Weights of a small transformer language model.
Architecture: RMSNorm before each block, untied embeddings.
MLP neurons of a small language model. Each row is named by its layer, matrix (gate and up: input weights) and neuron, and shows model dimensions 16-143. Each number is 128 + 24 x the weight over its row's rms, rounded and kept within 0 to 255. A neuron's up and down rows have the sign that makes its largest values positive.
Before each neuron's rows, "fires on" lists the tokens most often at its 100 highest values on Wikipedia text that the model never trained on; "fires in" lists the words (lower case) most often at its 100 highest values on Wikipedia text that the model never trained on.

fires on: " it", " he"
fires in: "it", "he"
L3.gate178 [ 94 118 107 130 126 123  90 138 107  75 133 139 160 140 128 128 127 111 105 124  92 160 141 113  87 157 151 103 131  88  84 157 135 145 118 113 130 117 146 136  99 130 100 103 128 140 176 108 112 162 132 107 111 138 171 122 130 135 105 112 107 144 107 162 157 149 105 125  89 127 117 135  84 119 145 149 129 120 122 131 152 106 145 158 116 134 159  92 115 156 138 104 159 124 160 127 108 113 120 170  60 160 120 147 133 154 174 180 128  90 111 130 147 114 135 164 154  88 132  92 129 138 118 124 107  96 142 135]
L3.up178 [144 109 133 136 155  95 123 111 143  83 126 117 166 111 123 134 139  97 115 153 117 146 135 112  80 168  91 105 144 100  75 116 120  98 148 161 148 136 135 147 115 104 102 127 173 137 181 121  80 136 129 120 147 137 146  96 157 162 151 117 136 106  99 189 131 112  68 133 138 173  92 142 117 108 150 125 107 108 145  86 126 115 115 143 122 157 134 109 117 162 148 130 130 110 142 137 117 144 118 144  88 169 148 145 154 111 124 103 120 131  90 132 160 124 118 117 143  90 137  70 144  95 153 134 127 119 131 118]

fires on: " of", " from"
fires in: "of", "from"
L3.gate273 [143 150 135 163  95 140 134 109  99 136 165 109 124  94 173 111 132 137 171 160 151 156 146 114 191 114 102 148 126 146 120  94 140 150 133 140 103 134 130 153 112 156 151 132 163 129 122 117 133 142 129 139  96 126 116 137 143 150 135 125 138 152 143 111  99 133  56 140 164 102  84 141 136 101 123 123  98  94 126 115 122 131 132 116 126 134 160 175 170 107 152 150 176  99 116 141 108 111 114 145  98  94 121 167 132 139 132  90 128 154 114 125 127 145 124 109  74 130 167  88 130 127  99 146 166 111 116 143]
L3.up273 [144 135 116 150 109 130 139 115  95 141 148  99 133 107 190 119 132 119 178 169 126 153 153 128 173 101 110 145 131 144 126 110 135 134 121 147 117 127 128 143 102 150 144 126 165 142 123  93 145 142 127 134  83 126 111 138 136 141 132 121 128 128 129 103 107 135  65 137 159 107  98 137 146 131 134 130 111 103 130  98 138 116 144 116 135 147 154 163 171 110 162 152 166  92 115 122 109 104 121 140  90 109 113 154 160 139 143  94 152 156 111 105 125 157 113 111  75 130 149  93 141 125 103 135 176 123 116 166]

fires on: " had", " took", "ing", " spent", " grew", " taking"
fires in: "had", "took", "spent", "grew", "taking"
L3.gate66 [135 157 123 104 100 128 135  98 157 123  97 129 138 103 103 126 155  75 148 144 160 132 145 126  85  90  68  93 120 127 172 154 167 119 164 155 150 144 136 157 160 105 122 132  97  92 146 140 158 131  99 110 131 133 107 164 117 168 142 145  95 111 129 131 159 168 142 154  87 120  85 153 122 142 181 115 120 128 176 121 153 155 164 119 116 124 125 117 110 124 151 133  99 155 155 148 102 142  98 161 129 116 134 152 127 131 136 125 115 103 146 120 135 126 111 129 142 120 144 159 130 129 105 152 180 100 131 113]
L3.up66 [126 143  96  89 100 119 114 116 173 148 125  90 105 119 146 139  78  98 141 183 115 144 118 140 108  73 126 107 132 128 165 117 166 129 139 136 122 173 135 130 165 121 131 169 137  96 167 115 117 123 143 129 126 139  92 135  77 144 128 106 133 107 141 123 133 164 159 148 116  86 137 126 117 141 130 136  92 155 176 108 145 128 130 120 161 135 137 145 127  97 161 174  90 154 121 105 102 148  69 146 140  73  57 146 137 144 115 116 103  94  96 159 169 142 115 125 144 152 135 128 137 131 136 121 111 132 117 183]

fires on: "0", "1", "C", "E"
fires in: "0", "1", "aze"
L4.gate561 [164 109 132  92 158 132 111 146  93 131  93 136 155  93 136 123 160 125 110 124 130 146 104 162 177 114 100 137 157 135  89 137 123 156 117 114 160 141 132 130  69 132 116 167 132 108 117 118 159 146 135 126 134 172 134 143 187  82 148 115  78 135 179 108 145 133 156  96  78 136 138 126 106 144 165 142 157 140 165 127 149  92 101 186 137 122 150 153 139 134 140 159 118 125 111 145 148 114 143 132 127 119 143 143  97 194 118 122 183 116 151 141 125  61 112 116 153 122 103 175 157 123 136 151 136 144 143 141]
L4.up561 [115 147 189 148 107 128 169 160 133  88 148 128 132 124 147 142 125 127 139 156 143 113 160 194 109 136  99 136  98 131 187 130 177 149 154  91 156  95 131 120  86 124 115 132 130 165 124 127 141 165  69 150  99 131 112 111 142 112 128 139 178 121 153 115 161 110 154 123 148 169 141  96 148 162 128 134 130 126 145 116 184 147 114 138  63 117 115 116 107 154 147  89 120 118 125 135 114 127 132 116 126 155 135  75 118 148 179  98 128 106 150 151 137 119  82 140 121 142 143 123 126 132 143 121 151 107 158 120]

fires on: " between", " due", " of", " from", " around"
fires in: "between", "of", "from", "due", "around", "genus"
L3.gate565 [ 95 123 118 104 141  79 116 108 107 125 135 167 180 152 134  83 125 171 118 109 117 169 181 111 149 137 164 141 122 134 133 145 127 129 129  89 137 107 164 141 142 159 152 148 123 164 130 124 153 119 161 127 135 147 122 105 122 120 138  94 109 131 111  95 123 115 169 137 138  66 144 131 103  83 134 106  98  94 126 126 138  95 128  93  97 127 150 136 158 114 120 120 145 118 110  98 136 114 179 156  93 120 115  78 126 112 100  88 147 109 125 123 100 100 148 138  79 134 183 102 115 100 106 127 178 161 120 137]
L3.up565 [159 163  90 119 132 121 147 110 133 126 166 138 128 137 169 113 171 138 105 115  97 116 121 158 123 127 150  88 145 144 144 170  74  91 147 152 130 127 147 122 133 155 139 129 107 143  90 140 124 192  88 116  88 119 171 137 103 142 139 147 159 124 148 150 155 103 129  76 130 137 119 120 150 122 179  84 128 138 126 130  98  91 127  70 134 105 131 113 135 131 135  92 147 111 135 140 110  98 152 131 108 125 146 157 162 121  82 137 105 140 137 135 150 109 127 197  71 125 136 102 130 128 121 148  99 140 112 151]

fires on: " name", " It", " it", " Genus", " that", "It"
fires in: "it", "name", "genus", "that", "what", "this"
L3.gate75 [126 149 114 131 150  95 147 101 115 108 177 140 124 117 133 139 142 124 132  87  91 120 112 104  80 166 115 144 125 135  97 124 102 127 158 113 133 109 111 142 141 103 118  79 122 136 130 136 117 171 155 122 146 139 139 115 114 131 150 160 148 130 131 158 162 122 158 100  87 104 107 158 115 137 122  97 109 113 147 106 125 131 129 187  96 133 119 136 141 175  86 138 149 110 139 136 127  96 153 116  88 168 173 157 152 169 170 152 120 161 139 110 153 157 110 133 152 145  95 151 137 141 105 150 137 138 140  67]
L3.up75 [125 168  88 158 132  88 115 132  96  92 178 149 126 115 115 123 117 133 128  96 118 130 145 113  94 155 131 137 109 127 110 113 103 104 116 112 122 146 135 112 106 110 110 100 122 128 150 139 106 181 137 139 157 149 100 116 142 115 171 158 145 112 117 154 141 105 143  92 106 117 121 106 136 127  90  95  94 140 160  93 130 119 127 148  94 129 108 140 113 124 100 153 146 101 147 145 125  99 163 124  83 152 150 174 140 191 115 152 161 158 155  87 140 166 126  96 165 121  99 104 129 144 121 131 120 109 154  98]

fires on: " of", " there", " There", " You", " She", "There"
fires in: "there", "of", "you"
L4.gate447 [107  73  99 131 151 114 152 169 137 117 125 102 143 145 154 144 125 152 195 107  87 134 134  78 140 133 143 131 116 136 119 160 139 102 134 128 183 139 142  96 143 140 134 151 111 139 129 102 157 142 118 158 108 162 104 137 126 163 113 100 117 113  86 118  93 132 117  90 121 133  83 114 108 182 104 127 118 180 132  89 154 137 149 132  91 145 139 106  87  92 138 167 132 139 126 112 134 142 181 117  78 163  87 147 161  99 139 155 136 142 104 150  96 128 121 132 163 139 129 158 173 127 153 127 105 164 133 137]
L4.up447 [132 102 104 119 139 151 145 153 135 104 128  83 132 160 122 171 105 149 177 124  94 142 117  92 142 125 129  91 141 116 103 118 107 113 152 151 168 130 124 119 162 143 125 127 121 138 110 130 140 165 105 159 104 189 135 142 120 194 149 120 154 135 131 117 111 127 120  89 137 129  77  90 110 157 113 106 104 161 119 129 144 135 131 127 117 152 132 138 115 101 116 162 138 134 153 152 114 128 169 138  77 156  91 167 158 114 141 110 104 134 127 161 101 143 102 119 167 144 143 128 120 160 131 130 115 120 126  87]

fires on: " took", " based", " turned", "ade"
fires in: "took", "based", "turned", "taking", "take", "had"
L4.gate384 [139  87  97  91  96 178 156 140 140 133 105 121 113  93 126 103 133 136 102 141 124 148 146 118 134 160  93 123 153 117 156 132 159 140 147 119 135 109 111 146 163 129 121 138 121 150 129 114 117 140 161 144 129 114 135 128 110 115 135  99 138 121 114 121 133 165 119 178 105 131 127 122 156 128 117 148 153 135 129 116 161 109 113 136 100 167  68 137 122 115 125  80 154 122  98  91 195 144  91 161 153 128  93 125 108 140 132  95  88 108 129 112 108 166 139 121 125 145 139 139  99  95 179 167 143 102 132 109]
L4.up384 [183 137 140 113 107 122 117 116 151 131 133 110  70 152 146 105 100  93 140 128 124 129 147 115 120 124 144 145 148 106 128 112 117 146  94 134  95 124 155 134 175 128 133 168 198 106 137 125 105 116  72 140 112 104  80 139 165 103 160 134 141 136 124 106 163 108 157 174 121 135 141 114 100 110 122 106 103 126 120 117 164 120 147 116 195 138 128 113 169 167 140 139 139 118 136 139 118 126 128 110 141 122 108  82 113 128 159  96  85 120 140 111 119 110 133 108 101 126  82 153 122 132 169 123  85 149 104 141]

fires on: " from", " of", " election", " in", " at", " border"
fires in: "from", "of", "election", "in", "at", "border"
L6.gate190 [123 133 142 120 198 105  91 126 138 157 123 147 129  87 143  99 132 132 122 125 101 117 121 151 149 104 147 138 155 110 139 149 128 162 144 166 115 106 158 107 142 150 139 116  94  92 102 137 101 132 153 143 143 136 147 110 161 134 144 149 118 165 154 157 162 136 121 145 131 102 136 130 143 111 174 123 123 137 125 142 136  94 172 114 146 106 155 133 129 125 158 134 107 111 148 104 164 120 130 113  91 152 187 158 137 167  93  85 139 130 124 111 102 143  95 125 125 166 101 107 128 113 122 172 102 137  65 153]
L6.up190 [110 130  98 118 139 137 139 154 100 107 122 137 115 116 158 120 108  85  86 140 126 106 133 103 126 142 139 111 124  76 148 145 160 158 149 146 129 138 140 131 168 194 140 185 140 110 144 133  82 150 113 142 117 141 156 123 139  86 127 132 124 128 127 114 150  97 144 140 146 124 167 131 137 147 156 124 168 133 102 137 139  62 107 133 122 117 178 122  83 160 141 114 136 148 157 134  92 145 144 147  83 177 141 135 136  91 128 118 128 153 143 103 137 146 102 127  89  96 109 145 139 118 114 110  80 134 118 133]

fires on: " there", " There", "anc", " According", "There"
fires in: "there", "according", "it"
L3.gate292 [128 157 109 130 171  96 131 105 143 103 107 130 110 122 149 174 145 125 169 123 143 117 140  93 124 157  91  72 143 121 151 149  87 109  73 144 203 106 134 125 127 149 126 160 119 106 152 127 152 127 102 153 107 173 140 104 168 118 124 143 116 108 141 145 137 158 111  91 111 138  99 120 131 150 135  85 154 132 129  86 119 137 121 151 113 173 136 111 105 134 149 129 123 152 140 142 106 118 176 151  88 141 152 164 168 148 130 174 141 179 122 153 110 125  95 115 135 161 105 121 117 127 157 147 110 146 110 137]
L3.up292 [ 89 155 160 104 117 147 143 124 158 132 168 109 124 103 134 148 103 147 153 126 132 111 111  94 105 112 117  87 159  69 113 133 110  97 106 141 165 116 133 128 154 116 117 128 134 102  97 109 124 150 115 139  81 140 137 125 174 141 103 120 124 137 178 112 145 156 129  97 128 151  83 156 151 146 110  67 172  78 119 118 121 154 118 150 155 121 150 150 139 160 123 119 134 133 136 163 119 134 188 122 119 167 165 155 117 135 123 132 107 148 105 100 119 153  88 132 109 161 114 145  98 128 150 158 106 135 106 128]

fires on: " life", " died", " married", " is", " death", " at"
fires in: "life", "died", "married", "is", "at"
L6.gate591 [144 136 138 106 195 140 132 124 131 127 136 144  88 109 149 149 111  93 167 100 166 119 115 126 114 193 164  88 117 138 107 118 122 154 164 134 135 152 118 107 180 113  91 110  93 132 165 122  69  94 126 102 135 131 136 115 137 131  82 153 142 107 125 143 138 139  71 147 132  84 106 106  71 150 140 116  94 121 133  99 187 142 113 166 147  93 120 135 157 148 111 126 128  77 145 126 140 128 156 127 144 110 139 143 133 139 134 122 109 101 109 135 138 144 146 142 139 113 102 104 118 130 118 131 151 100 161 131]
L6.up591 [142 187 139 111  91 146 114 144 132 151 171  84 130 139 127 115 135 114 145 138 146 152 151  99 106 128 171 123 107 144  84 138 114 153 125 111 150  87 139 108 109 100  99 118 102 103 113 140  93 111 147 133 125  91 149 132 135  91 107 146 119 126 128 134 172 107 115 114 144 117 126 173 155 184 123 123 121  81 130 125 116 154 140 151 152 119 134 117 188 146 121 102 104 139 151 159 177 137 127 131 136 103 129 150 105  91  81 116 152 123 136 135 148 138 160 105 123  79 108 121 110 169 119 137 181 132 148 125]